Part of a small language model's weights: no biases in attention or MLP.
MLP neurons of a small language model. Each row is named by its layer, matrix (gate and up: input weights; down: output weights) and neuron, and shows model dimensions 0-191. Each number is 500 + 40 x the weight over its row's rms, rounded and kept within 0 to 999. Numbers have three digits each. A neuron's up and down rows have the sign that makes its largest values positive.
After each neuron's rows, "fires on" lists the tokens most often at its 100 highest values on Wikipedia text that the model never trained on; "fires after" lists the tokens most often just before its 100 highest values on Wikipedia text that the model never trained on.

L4.gate83:585466495486489488482475487525510466514522509500545502535531471492533531506514504509508539521529510539539513522485591372407500492567491468531481481508467507543587477521541430491476458509433495557412489536545505509585533484448533449458529516551507570501546492479420442492523464511569546469502536479439503492472527499523478511510535475457557496485491511469547443542458559475569479508425523436530506494427435474486473495491402542492387497493454511573522493514491553475512562493459525452490467579396500453503499536503574453512536498494444525494526527539443537559465480494467536490
L4.up83:552455473516496426490432455506500540550460501592498479499504527595547501513533512486497511488587514519478534505521487456419464521535455463498512466489471587582517534494402455481471583514457510568415431478449499483471489442512452515451435426492599535543473522560531490514475482466485394502522438485489517429527516492528440510454463513474534507521493531476448461492517478494429497506496524484515474593545441512486463474496472483511467492550511548529535465488520497481546524472439537538539504613492518466510458499557535527486518475475426572542484508586513462547492454502498482510
L4.down83:478469513573516472499563531472577459432518508528481577485487490512438484525557474539508422528477505441461469488495466615623574546494525542510466555527464477453494536500540556486507462413566513482517501486495535487500516533507492428540521601464537434519486517477477537463488495485451562479519497497515424496498483551474544510470525463525446582497461531552471471504568472519482459489546479580547509499528465534460518499517576562494516494450501539474525556467457475530431477521541453512466465462494476577489529456452512523509539542479532468406553490463488440537550554458526546459
fires on: "0", "5", "4", "en", " July "
fires after: "1", ",", "gr", " expl", "all"

L4.gate217:510562483597526556535511478481552406522513444478484513509486414468466425463478465500441455498515459522494578488465504487506526524464500434568485569527504458463462503403534500494474483510528464476500508503529554461596546527482505439549519434536477479459460552478479454530560471611522506526513515498554483503471486566593451537510591532504460494510505483501522551417528456491509532488528488438497522599481486529480526486502477440501538459521428498517561498509529483473508495483491532544521493465534528470521585452558543486460536493504513443488458544402480431465531527466535550552
L4.up217:539530409518537500537581520505427496525499423576566494555496492542455523466567556442541419506470435526504473559425478534476499439559511518436531525491420502572448523396502461510470452518506551467537512466465484511496481497508476505524490529443468505481516549473446479489492515516528516477570500519505523449532522490548539540469494459563503500488521458580483411452468481510569482452522452549521486584491468472515537533517542462511494431543500537516510529545509463541484468578476530515491458477557569472541517513478465547506493461553483445488492500406519485472568564412525549516
L4.down217:572489510476524487529527476496432447522540514437455558545434535503458552485494512484540484521501534498498487490473481502520504518490548482478515510519541431478500500505494491471538512485456474507536478394501549522406479489417570570540464526441482512546497474433546512479536499409449552523510450499494503458470481482455547452551411524575554496530537517469524568536561485478584478491529472506497524460500491511473492485473552471457453388526568512421508385488447500522451500536435418499510518419566531513482516498510524523531527483525463543528504515509420561486500501559537532407
fires on: "9", "6", "20", "8", "qu", "16"
fires after: " | ", " ", ": ", "ti", "| Party"

L11.gate501:542498437449473494495534506518477511532475453510500462517505449490498470514543582495481607600475536534547485498535482516518471476519507547525473486464425557453552471544525559473560535576500482503463505457541506450475369573524442533475520568515507452500547444561467494511589511508506445561551466517533582522489510528555446454495531551523508516587451497539511558479419569520471509515532518449538474489481419458535413428550481508494507466492431526459455529505445478496446564516507522528467489475483461568516491480521515538496555485543528487503467483469507482522566557511536542500
L11.up501:569502434530497513481471557533505507519466393482504518467491496485492494459434501461488557471579533517637500569490490514607507470480486456493495546491503576533512472521584504445529453504505470456454464446500573457500544508534488453548481492437505498526536477532458490523482491480538431543533438502514547498568511500449524505532540462479464512535487508490554540484475526570511572551498490512561482549536420391440474481495458486489483479515499524475498475455473515540460476526567564562550465500553520518514435494489539556495502517503469522449554429402560468533542528493549540554
L11.down501:510466527447480481506539515533503510491515500470532489503536462495515495453531534492493586511573492519479528512509492450553452572514520516539549530480476520500519454465454461464515435508534504523476474459507480500482509490445484525553433474454559481485553473463440561502536461494521466476510459526501478492524492609490506563503527433450517520581569515456514455496518491522487461441452516456454492502541340529491489484455505578499492506516498452507518487444519499524508457591517529567468587472482465572540479460456494594402510427379424551492544481478558469468512491425477490473
fires on: "6", "5", "8", "4", "7", "ug"
fires after: "1", ",", " Port"

L4.gate325:528516507552494435502574495570477483439440435503463506468513506541545553522526499554467573496477542500476495487544496420434489473513435474487477406470560456556519469483389485507475466533478545500564515494524466443454535467536417485517507558546511504449487490554503518517496499540563487539530490467510526581469488459488472496456471570581455505481516532512463567485474547476569514510488429495565485547504532569466532523519581552522482415525482494490506481498489480477540455438460514514442497468549495496553560517525605497506530494597521493532477488557432475497481473504434514419
L4.up325:507492508557443443487471485500580444488446546525497462486440519509533527429430414531518535502466489427488557524501495555564539470528396478488470468454471552430536462467408513461434496519486479496489502576488504462496535553466471489535498506525564555504470610504521544519425508502461483555516442461512523511501492519557532497497521556442453535518431482498517503554482539445512509515556511532521565512444517484546507470508528536487542503539484542534583463462410412486513475500522483487452536446516531528552564541503555495513600445519549515514481447574455553515481474483514529490
L4.down325:441481542534515496546513528548488504517518474450463491447477477479496543533538426546531530464461448506505565500518524508481447463477482436516482401545554415513519450475462468489538503510489465481525450507471507441506491413505502498554480488560489505483474562584495426505530477450499490598470504536437461525505452469460475480483498552556387441463480514495482463575548493473545471524497445524446500534524525524470565448403553464458486489468474533466548483495501509471463489515449481524513491548511526467517569515524578441494541395547533486564517510577449532498519546513553433413
fires on: " C", "C", "W", "H", " H", "c"
fires after: "\n\n", " \"", "\n", " with", " in"

L2.gate35:560458529522510573506449548536470537499581526469560546522433532491513494522472605491494390547424469516475510490523473488470489495530555477475469504519516452519501471581569527477459537412488522505493450478444497550533588512467491447528469574607515505471479488499492469495494459552513523492440447508487541555425505544475523501501498502497465502462480534479462535467408474421516518552517566425545504427484457482452491500561483466523486494581507493479502516502523507514503499475434544483494417504449439476545508512554486497552528491477435453517511562503523513462471479511536579396
L2.up35:507538539541506574473490494519454556436495488430509511520515451511526486507472584509414458491388490469412492507483477532489546444621525453455515499513511488508499501552499591418496515465501495499495437521490495557555541520516526460510493590533462499464497491456438498452545547537550446556559421536516470499434515525460548492464505541472480487471506535494544486485442524458515575525462585453564497495558455416486507506528490494527520448544475553509421508501575534525560529562517529499461536522485476471518436501500461554489462531510446457513563531476502517518458549458487508432
L2.down35:450455519483518504481481481494510465556513458530455533498561482470547480497513507461487523470534516501480538489583506415539520499475534525483443517503484527509484457514509515478463536493575455522513425470553483471444501477490428506548481499511572459502520465463485498486450508495538490506521482420491469419392500516502467526545499509609454587537513624409480491552570535497463504503504528524457406540490539513477508529561472484467516504476469535530569461478362503506577515439465519506509557508448498556558535519544569548514528525527456557500420489581521516441495465525507497493
fires on: "ach", "et", "ot", "us", "ash", "inal"
fires after: "om", "ach", "ass", "us", "im", " ac"

L4.gate214:501548414540484457513542479446556513547491501488466538462487520521469523496504546515549451476508525448481485450503482496431519548482536507530506511428451497586534431532451492410468535484567523472497420476490459479457542551553488559507433497484574444485495483531500475466498526490483447472524499466546446500517448520415465539577536473491484490504570489465433569523470439488478526497479457426494495463506472493432489522509475451518463499516460523513506500543439432463424510469464459550450522516530450463424479581488523499564553456494475582437485590529524510577436542519517574479
L4.up214:554582472501439502545485456562514546593465469507456439493474490521477593491496489504510523498477481488480495514524495459563537515452481512474519507494571520529452497415498546411496505498569521440529530508463468463538479490444451548510509522444431502498453471577628508529475527550512566518489510513482510526472487515512477458502502503512496475541472479472457443592495480461522454440481471419499513512527473533537514516524488454431499550521561463535534469495442493481521477582549547541491475548506435485498572418487534563557518508580497607416516513522481469491513530402491466512
L4.down214:516553409553463519500444545468487515436571529506550490560520512514422514506508441428452497548430546441459479534513579464474480510521543453543525458555563479484551493540493485495525502401507486545519488431510567484494577508498490465507488459496432634510514505444526415503524504455482486493498452507543412523442522461518581521487511555435453459548500446457496574476481548484512494444481478471462547536490528522467535496475450464526520440540437531480465444530457470505459514493482560506516514392547470528471536504493544483459481458492445530465473481472534448472465517483499468526
fires on: "9", "ine", "15", "8", "our", "16"
fires after: " | ", " F", " |  |  | ", ": ", " / ", "f"

L3.gate486:526532512420482481427504483527567495442419492481499499432493523501497468476560516576511417456528495481468499473504496547508442529463462519416475506490557509589511507500507520462469544460496512450511478532508513448517509568418450510496436477511535525472491524467476581496501489529517431590482521439508461468435521521421423572443513545451506438475471472466513519508491553521486594485470555472464465540546524507442482504446557545572508495512458534443494439423539477496481487472535502518556546562504504477485472440488483590484583523463455529556509491503538461528441514454551494441
L3.up486:488545445531468439460541517449602456461457502512516500494458492489478534488560451561528412464524522407422497524419448536496525533425476528463483483498543512550466564515493509463521451466481491502455561544496510523549491498521549536496467536533520468511439448505508585510518465516448501556546519567559482553492501456502444606455501521503612461478510443549518485540549566493540538531453509493538497434428601549539478498497588443462538535465494489487552450442535493514520556459502446543504512494473483489477516488495569472527484529521545561480516488496485505473434462464515516481
L3.down486:572490562485574476494470492495456545518559499469501485490441509444457511492441585528433468471470430424428499470528530451481438502427436498563468528580449516571482490526491496503553400471509540418526510561568484432543503494481476458522456538430506569532445500470540510510512486523599488515519468473488477494520436491542472485438498525431450380547526501525477463485452525520560546482539586528512481538556478477507449444482517562457545540467490549537537462534513510469529508508461509525487494505519468467444516450548465497489529488499559533547443492464520473537528513487505535469
fires on: "=", "ust", "ile", "though", "==History==", "ed that"
fires after: "\n\n", " Wh", "Al", " H", " claim", " Al"

L3.gate220:473579563477422463491501450533541590436440480528506458474435525488500457511534464539447555443510477480561486502479482480529484476440475535502447516525522471504467502511536531411508485507432515462471536545499477514555452482469512455498488508473550384527521476526470481591437475502559443585471504538468498488451474491490566496488410472496614487473508453518545450476455540482451479510516475413509504460529563493446482530500551469520430511478522447466536498432515449537472466529472518507503500534501425523542499477539612500539489558526518427548510503472556501524553501545505521445
L3.up220:481556515493403517484462463494555524490524447488488501476466498531484458492504450545473435485517489477560460465457509494504525484453471463460459478530527483507455538535495526446469467539479483469439484568463494461544568479490533396493432603433534449510533418483484483527479423534604499565520496503523480499425499563470550502575431502524499510472529521500486470499527558511516446520478506450442520537555597507477463480525517516539407487508523432507492458510502479525429415502467508517491425560488427535528495455585576550507470468573550489486516449502533505514479542510503529435
L3.down220:466529481479455497424507478528526511534531555577453534393483505519490465404430461491440557443497514502564527482456481501506484477443507521485449487456485504539464533521527542533547422507527539528524528569480472514481470434463612468457461499454565448512542513455487481492411522544581473562448501458483511472445505574493602471497473484484479430484512468483540425487514523466508505544571506476498543487507557498468532532481538524538412536513507558496525518525517485482518484540539447547473430515444429544520517439543527461585524549532493440492516488482558461537525560496501494499
fires on: "\n\n"
fires after: ".", ").", "\".", "s.", "\""

L3.gate383:500517489467497535435455467487506579491531477529460466430543490554451511453518530497474425444494412456473536507541516473534498462370507470430470461510538469511466533526522527488479423539485557455501469577448505470554477521454512526502489447371503456549576507514451474442460455563603472507489534518398425557540452528506471501482449491462451525482419498548507500527487533473479505557396497457493516451531531489454483457518542527543465488505514462509548459460516521523522459469472553546513465562492457501510499507551516482476520535513519401539544488486493449493524489497494505486
L3.up383:475446506465503556413450458476509518515479472516447510421508473524493499493488537440471450494495396481498486527549500424520493415411489510433448490549531432551484527537507518440522502522464431549497502578473435508520523513491528501522505474400510462480539503523454442530473472561535480527486515534466462494485391509526503479481479449426470529513431460515506472539530505469501510559426455484480502431488507475449506578482519529531439495520540475464518465406509534564554443497426524520474489557425466464513499515520531477561499554473463398519586474526528474538498476492531538463
L3.down383:509526502480468473494457518459489541469498487513466509455535503524420410508469541518476438454482484495576582526489487479489532546459471473480523532484508477518477584556552506526526519415464475528509468527470515470538501491549512474529490412400527427487557522537525449444503459460500455552474458503432423460444451487534546462483524519551451495408497537575545462487484513442548497521467537461427473492537517465488497453411509575519467556521489562475558555474438563510479462525525548531446439512552433533497499531503550484504484551523559450515517535538458472553567557563498509518
fires on: "\n\n"
fires after: ".", "s.", "\""

L10.gate99:474529603498485535498529431507492554515406514471516556519535529494524507531575511558537539517561522437575531583425505544475491506521483506589494458473478596501501483593519530526511457517506540524528455481552538485467433510501508514474448464500485488458489485450418500521478496477503507412503425457465490480592446494446498420538515521445514543453541485545494488505513567487512464470542510443534507465550556527477447399525581525552518519473525530460467456507529501454514486539482497512571532534484516586486518484417490533494466504437489586511482529481482442527482493510565498466
L10.up99:487479466582541540434501515460507517531533519473487478498524521464430560471517481476449436537523470414551517518513497562557484535480532547549540470526540474485477479473529454489458566465496505548493559523511473549485511512466424433477493503586473478418592500531515523468502410511574525470503467450447519497488484505427504496529495548555511567554498515512550487531493490491496466506521518408518516518510491491454444430556469558512533444477506594509476492470524478500462631514543494488464436464543486440528436440514519472457484469445563562417446558496504483469492576524519506459
L10.down99:462433492557482478488535527552478503541480532545469518457526550538522503530468505476467540448533493470587536454463453622584481456541466518473518475508426561480507475517467479487460470510448523508522533550523535441536523519455430501459486561539520521498517466514406463493568456505436486512506472500441460572454450473479518554547458542540473525487509530515504459526567464558522490417507539492534510523524468451534480487467566528445502462500536438534519422478543440515565521558466526507501481459485443455507520432481494478480507463538483587433543544436589445468507572456522551484
fires on: "9", "8", "5", "4", "90"
fires after: "1", ","

L10.gate285:514548517533495484438540372533491474542506533473509555502529547513436538506500484502464608564555545480496544474476536513523522528470526476490444504562482512465491476534610483512516480523457537551501445475468538498481505492463529453517513506490538478489502471527512451504568475546497425505533497539471497458546548469442530504510442526428556439489549517582442431524439517561455528572543499435452541528467464523436480491504444589505486429529567502447440479468515534491452513483435500476447501484477405522508546477440490525508521504460454521426460491545486501541565521481541508420
L10.up285:497462495516393510549511489493481495501457452497515475560472488424461479415554526500461484548469428429515513555433554513503500438506505463517449536543472574515562505440533481519511488465454572453498547495478584479497486423470514478565447494452477453468574483523502521480505492470532507505530482497516465523493400562426509524439525482476506548537475496458493561452462568507494478479473479490573430503485505436456510448482584553399520491469518495494519564548520496531489480513531513564561461542411509490457543508512510590455556490472541549448473454489443486481526468444461523501
L10.down285:482496454442479511513459505463516487459518471536436499514480415502479411435452490508452539499492453493518534521458537513521498505421485530515472500484436473472506528525513586523462477464486462481528536442551476434506494499455450462515480531505517500479514488505545440486506480463515568519533467461528429492555441433546510490523451489469535539461495455429434534568522444510572560447394479439542541541523490428429559544448441532504505505490442511491499532413461442493449573433488492522434518467585511501466481477477509498512594482426491527446560509494463531510532497446512584524
fires on: "5", "6", "8", "4", "7", "0"
fires after: ",", "1"

L5.gate282:496408452477521500559509518509554445482493521448474489516494543479450500561446539505465516539498452505534475451466511489513516514537543561491434488496448464490510512498503496485566589499533563471552539512526442466490546505509566566498499493535470598549500583506494552556555504550545506522440481527476537533528539557463557526535524565483475580508440501476429528510481485527518548521542424399524558498531537522507585494458482515462537496444497511499531460590566478471489472488498494430466545436529484445474575477569527491502533544518449511463522521523418525489427519555510411484
L5.up282:540560455510505522477562522486497455553543507559433445490524498548519542534565507509483405512541500454503493457469510540485494520414543448476416562500476535524511533506438547480520430504565525521539450450530555548475519552505566590493567471462414509530533554542489510461472524506485547518525520538454467472453485539498499495503512476507573555487524465428462490538521454503425533490506444512469504530467395433494429516509490510522547506454534579467486462440529490539492522479572493536540478495493475457530526562558518410498532462491532443541470496524542526468542521569547562563
L5.down282:491533445515535563495475459515389559543485495501454509510484520542493568528573474481512550576481469554552511475511530513468467519461506476553408508449550504559542480465498478520505575463487537473470559483477531493537536495452466462553484522430451513552506537456550446537560497519486486507517543471504488454523495429561487546491460502490464511496465427523473524492535505485540527459456586402545521530464493466452442470593516463472450557474469587480453484493515425510515562426502575516422440498551476535470508510564541449507470511402534504528492486503506441506504532532468554538
fires on: "r", "es", "s", "de", " non"
fires after: "-", "s", " un", ", ", "ir", " "

L11.gate395:522512456608538449554473472426512511571477444517556485503511522544444502445580525496470513548495458526546464508478566526518465442499537515550501430516465475470551407436578526499541494614493526506494497550503548459449536516522456393538527504515465471503515461541485460515509508524458518556536483581513486548531462524517520518456469570487534580506505486582560521491563500542534440491479480464449489451500529491522479488495457541438449533415546523469480499462558474483469490522500442536492546509504508507498506459419532510534517557473504532488510485505489437565571440443568539516
L11.up395:548530462508418468437478540605459489547466494505488482562533496465459558504448431427506450518586499517527512486462472513452508532490556555440484498489484492454478474519519464513503519539575501535535446444501422502441561500469516436502501463528527518575561432511398479507509467486542462473544482518448491571466556520552523434439492584506471481556513435617433451512462474465491507514501516492505542520488436481552489477523428489490533565530494523506498502508465594535541531521494553513514541510484479409499485467497485553467496494418530579462452498478544480491493503503505537472
L11.down395:483488508567480467532516535518485537541519505469507492503483573567500486541514477585441559466493492518505471479431434546617476473445492506556507458544498575448531495521538527500489556608525460508491477495528519510451535470517433465505451533527516523409507544443452557567543481498526496426565532541553539521528520501503438538523437481440437367443495507520407545507534518528515485479513499465497489507507494508529487465493505587552510460437485474471544526509521522530538468473489592494466537504482512437500515551583467503459558566434490553483471501444477464513523483451492521491
fires on: "9", "8", "4", "2"
fires after: "1", ","

L3.gate33:445555438435469456458548536443507545552457548518450491418482451531525488494463463486513451515563488474502509494555467500553557459435490491477500487543532563508487503554459455525466461492520558569435490544514462488607488564511570464482565454535478499501529524499487500539484517495402492527526516539534540465554455574457493468515512488477539571498481508539504478476501471508572490528469454406445459474428491555489508458501470427549465493475461511482542531511531482464475519454481555579420538485539494451539524411479512447534519398545532482507473517526436456516518441559480483481
L3.up33:492523453480463562503598560469497495514533506499509503486461471527567531552457485496485485521541500451529457541469574478451516560448482525465426483451519523550530535531515473491525455475461444501493525550541455535498486505575521472452562414463528491503550493502497518494499519554429553562482516576466462446462504536465511461471447474454568522458511496526431440521484461517498427572445509489468461455453460516435535486453493481519468473531431542500478462515556511512503459513479523429563460524502540501517545491489515430645566511556562464536457546449578452508477521532503510422
L3.down33:487518467479531451394482549465430413535595557438447510449483487525503468495415549482503460530444456554497507482516458455495525491510550446524464458431446532554511510545492555489459490560463464540504526472483514554522472541515538460570513397509509460458526533495462484574470524541533536527461487554525541492408471487469557387532469440510531508554492432426539465502554446465482515522498450480486561498483463535552502506509468430558467481478489531531527497496491445476471500443502516520481483528430500486512468495467546486579514426499513508510561484492509540453470482583552519471
fires on: "\n\n"
fires after: ".", "s.", ")", "ed."

L8.gate334:533524483502418517524561455487531540499559517524433453500596518496514459475528467530484451553552452402589469484516489495475529489388480561551477391523495499603475498476553470494487444521451553473462514495444470527566530582494479453477524498515481430549559533528470463520447466469435422507568455509487497401543506536521518514461514456465516515491514450503511478492557496438509478476528467488433545489523489503546554493464471520495491433537550515448493498487482441487517492504492522483502501573528457518575474534516582500528437493499434512460490480485506552551426551498539521497
L8.up334:505499535474455468524511455495448512467503490477470412515505517508477521498556479513486457477517433561507494433520467509498522527413491430637445481492565559520500562505582525510467471509509474565453508596449486484444482514435520530498477480514518503443547491475503419466473468544450475509593504525461538418512493512520555464486539532460463452492432492461494491479529453461532545485489484461503504443480501471552465561451461467540512491529627448434500602516472509561466443504471492514440516540569463482489529499498452469507431473503441508507530446493519460583489527498498560515
L8.down334:493517420507524494483490555522514495534553513509492488554491464459462522495484534508546510488486454532500527451442391435497513517511443553463546431525496474499458501554520519527514539506493444528443501478511554473567425513552443432544498468431485466482535563490476525429539490483540500519562470494467532520496499494522520530489485582476488429458521453507463480522525495452538539530498486462439541472504506466517521373417487506533479480537511440475503473523452495537552454546548498511422411518525432532564455463469455527554435512493528484494550452566438556537490519529519356540
fires on: "\n\n", "\"", "\n", "."
fires after: ".", "==", "s."

L4.gate363:436529463524420510483515458472460593512447560585500461512512474477484456478528458555426476429489478420564529546487508554504484435456492543489500515557551533523493478532510479515508433482555499531415469524565476567488505479527558491559488499545539498483475536512479536518496476459533517541484457446529507506542493496521438482443484496530573570496550491470487433545534506490523528584492457487478502551525466515458505554440522580480482450496483518484552540427584482467448440555507480519489474542555436501592434482428522503464537463513500488484462535506590492526427467510505541423
L4.up363:432499462543559524481471462487463484552490502544510502533423445531574510480496452516443461459435428408483536530483508534538587476452463487553472530511485498502538517488528536444489465458490504530453457508479471574477507536501503431533448552461549498510496553501483584530398502566534502553519524498459426536438542531480510446497479492454580517490552425510453445505490463508505534586459416476480462531517544554449527519519513565516481486460454413511512528561543526514541466517568519483530463558478455488527478461486563489501530549572502495499530541511557441533475496439444493450
L4.down363:467487530438447544493513543475456459549490507469515472514567515563500474467434485498541541508520553465528549515501412477518552517391552482476485479427476512475484552514506522467532418446546504507459496501546556519559514567484517494501444498434492332472521526432514484413480491446531474488471485452465510414503443475516549419499539529501542420547484533477566466534530489468522480529488492504533526438462518439495503493505459479531476532550487487456460519517509509451465548522556430562545493490526442561537462508484519424538469511492524480522489524522455508518445552491552454419
fires on: "\n\n"
fires after: ".", " |", "s."

L4.gate507:457511530568487530434440459573508519469494563470597544450483473548521493458465484491606477468524453453483512549576477511517517441486435493521444554472572519494477491484579531485511413470446525527540463499539564522518539516515468528522516434510537460528567490521503477526516513430521522444465552549520483481572479481478499514529521419515541472545510540502493506480556431476458466471468541535554496503527485553502472536440500482490547504535454516541470490476498593551444537484487496545486558539567445505458481479508486577514460530543518468522446547545478611486509474462452427425
L4.up507:502489533521484532484459501497485538515514507528536540543462502556461445507402518508486519528480411415533492545479534556431411495501434553430484456529532534503576524497479413476579449516538488495547437474430554565564463550429484513482473494444460461485552482515475468504542466503454519469497562507436477433499495545480576480496504506535559472492537470434464497492560459508483449512531464465503423485490432490457495494491504516492495427481561489473470505454504505509496538419522423450481516477514492537424514551532521457500433511493468461526514613544535462506492460530570470428
L4.down507:508483507475533540473497556522478472448439517521508496458491510479531501509533475540543585481498518548505444495562431492531469529504533510581543506485452485506451489523516520561468544539512528479487500571545463496471543524562522493534390522507553523557459543561511490457390579513529422500542506458507475537465556541507436497507497524486517506449449467532576478489469532438503549563509485515430429521519465397551493566531511508457509525493541472544543493544497525500563434573499515499508468492427534492523563552461553405462552538553523494506590468479501479478455540531443434529
fires on: "5", "50", "ive", "58", "o"
fires after: ".", " av", "17", "8"

L5.gate286:472508559524556523584494523466555465476613517568497520493528460521448511572465546464497493435547492485483496481531560486571564505575468443428478464507498512510549530490499526489412471467433449469462450536525492511464511545483527456472500495497525576520547428513532483557501433528554566513444545508479555454563478471471534509466564512492513524480493487533475525555572537502439478447494465494525547532540529454483501460427552516481492608495492508440501488530457522478513529514491533491579535523403493561519514518483463548449473585501468471501462473516502564509503565469566432472
L5.up286:515506491466536494534524582500549426459541589496471511445459518502465567496509480489510501524535546485480470404515528550522517459578417529445474529520490473479539561406482505514455491514515483521531482521516587433431547496456475524513460521506462512547594480481453494559534493427528558442437490551506503470447500528506506503404513469446532556463486551553573440515441503503523514563466521412456543482431474591529537489528482485444474528526481536544471423501460484483451485483481539519529522457533532496456534471527494482565464551425502518516436485494470458515515549446533474490
L5.down286:491423510519485471522455509472498455578527514472463512484524488516557470510373480503535508553490487512511476505476588505551469473507475520491434501496525465493441488462503498536435565497450422495559542529528449405489444481463506533485547500549463504511546509511391477503554532472401464545496492514521478533433526477552568490565425519459494484450475492513526489505546480479511432539507444513568486510449492547477512534565471474435517452494466484531428484586465485492534437502451535541491581470522510450491446601464531480511547537455447472545450465478555473474469548490510482565
fires on: "em", "h", " and", "L", "f", "T"
fires after: "==", "===", " Art", "S", "arter", " St"

L5.gate381:542456482488510503478553498477524472500496438556479599547503540539477527502462556530486581508564494556504474454539500463404494496502480483537532523442513539573423490538565506433517519501487466528505474465513472499414483526451445544491488487512526523480496513553467526513507491495466597476438550484441507522551469459519507506503568494422504533471563432541476475466523499412528457501601480524521501464512508563500538498543507446434485533556492510473466573510536522439536495500486569547537489542457412488577396610494521458511505535557451490510519580476529477507501497534488457516
L5.up381:508611547487550488482465578497581501485447520518472485499529505500433471540564490493513490516488544543470450443508535532486541509408510505483530502438484485560534487483519552476571497548513434445447583582444552533483485506486502546480450579558440563497531514533494537585482505485475549474588508500463494491575447516498580509550587495456432476543489534547487498456527481457456435490550493502478549521469450427536478496504456505482545555514486479503527498518565562508516498507509548528438417550542475471505434550505525507482526477446543533561540524525464466537528428503492511524
L5.down381:587414460557489479477542464497480462472475520507473472528574513563500528549459476542482547494564458483540575516495498432486468474495535411458590511474551427478524459515500526492544433523492440529535503489566490472479470610422471480502533477511570545530465537429476483507455466480512514552454475491481496532528546523554455556476518525533540502481535498493473398572540484492517493558526480470497426488549469453533557509475553557447448505464460542437505481549485512501495447448504476566481479498466442574532467538544457473445547475451502461474488446506578521543565514506514508459
fires on: "\n\n", " career", "as"
fires after: " =", " an", ") =", " first", " his"

L2.gate467:391477534567468505510487515476553498503502466452420562538519504538491461499489515451433499485466461492535521453516502473501467562491494518478488407483522590576566496498509477590530488496532517521503528457441572505544437574514494517523521509417500531527453516570481456482472578438527498487523535538458471468526468511495436558511553473515559545528525411455538470501514509530527510459459470461458478459522485523512507440510444452457497498412540451526487483468445454475505575457548486562477477558528535527488581469545506479528486501518519538386546465526497453465391493488513471505
L2.up467:407485414552543557403530533495541452511473491566503532499546477445558488505499460497535581527513533484506504462470544482533512472499525481598506510418385499487547477534467575562538521549554484561600460496484548593511539550476511539465551477490461490463431472518470468502522533436468563444566506593439514464526555533478519489469544425477543460511458493510479435464524455516521505484472475505551546487473471524506484439501497497426481507485530476506495516615463526498539514473516556544484512553541500466499483535529535490506466522487477503486504557443508452511454529470512538470
L2.down467:490413458473498513582580502503470477446534543454542494471525477543439486464570485543493496500498515408567528446544485542514484461539537552511492588432543544514438476481577491436500461452393542567444474497564511468489509513554467476517484504555482467488557512434461476488516534587495509495467513502498514536533497500535502491514486508437441438530467550493513522491473512459426541494466449495510535551581556434530457534495492446440486475441512520548508493504536512537467456558493467558490509479453433496457498522447538491477559492556491474528577485505472529563498477486469504626
fires on: "ort", "r", "ri", "ell", "red"
fires after: " F", "f", " f", "F"

L10.gate166:524498492506464549516514480505542549554498463538471432577498524476568525468554475443459415489575531436463455473465414541485546487485523559499502546466505508532508518504519504551585482575558502475487441473570492515556455505553488489473473531491428460477461497455515477483530486522519505481483539595528556500421460525510473463498515553466483561513503482415475379525455486548537555457471434498457476474500465525559513508499500480566472500510500453507521472467506471490435389514514447557455454513544530562501511448556494494440477498491465485431527530496479488464556561512591462545
L10.up166:503495512510477448491459428489467534553489531510463455542500501513590497522485536456469409516518580488578451492546475538543473519541446459396439549469565557444548483512515515498458493608548443532505489480503408475436510447543453563518490513488510478604486409495517458619527528436534507478494502494528513503421468566463465474533489537506462516508482520450486544508516504531550493430480511503410567521497418519584575481527493472498484490571493490500535539522473535496534502459498485538521502494533507507499489547506505494545484497468460477502503518550480479564477569562537523531
L10.down166:515430464519456491488494469479556408537546568516471473560471485509519502538512485453437471498484574480526508504545472546463590533413502528529520474494442544506500521469520498575451620570506540446512591523559533451442517405515450462510494456550503405472473581491550513515453473484434514522488546578480491481432461540500496648571517508507527450462466474483485523500493489484573449458483515518552462536505553485502499443468449438509476504478515516472489462519491495489544492497450468523464508457531507497514463474511492538509547510543534458551498462426485499536480525499510513561
fires on: "r", "red", "ro", "ollow", "ri"
fires after: " F", " f", "ü", "f", " S", "F"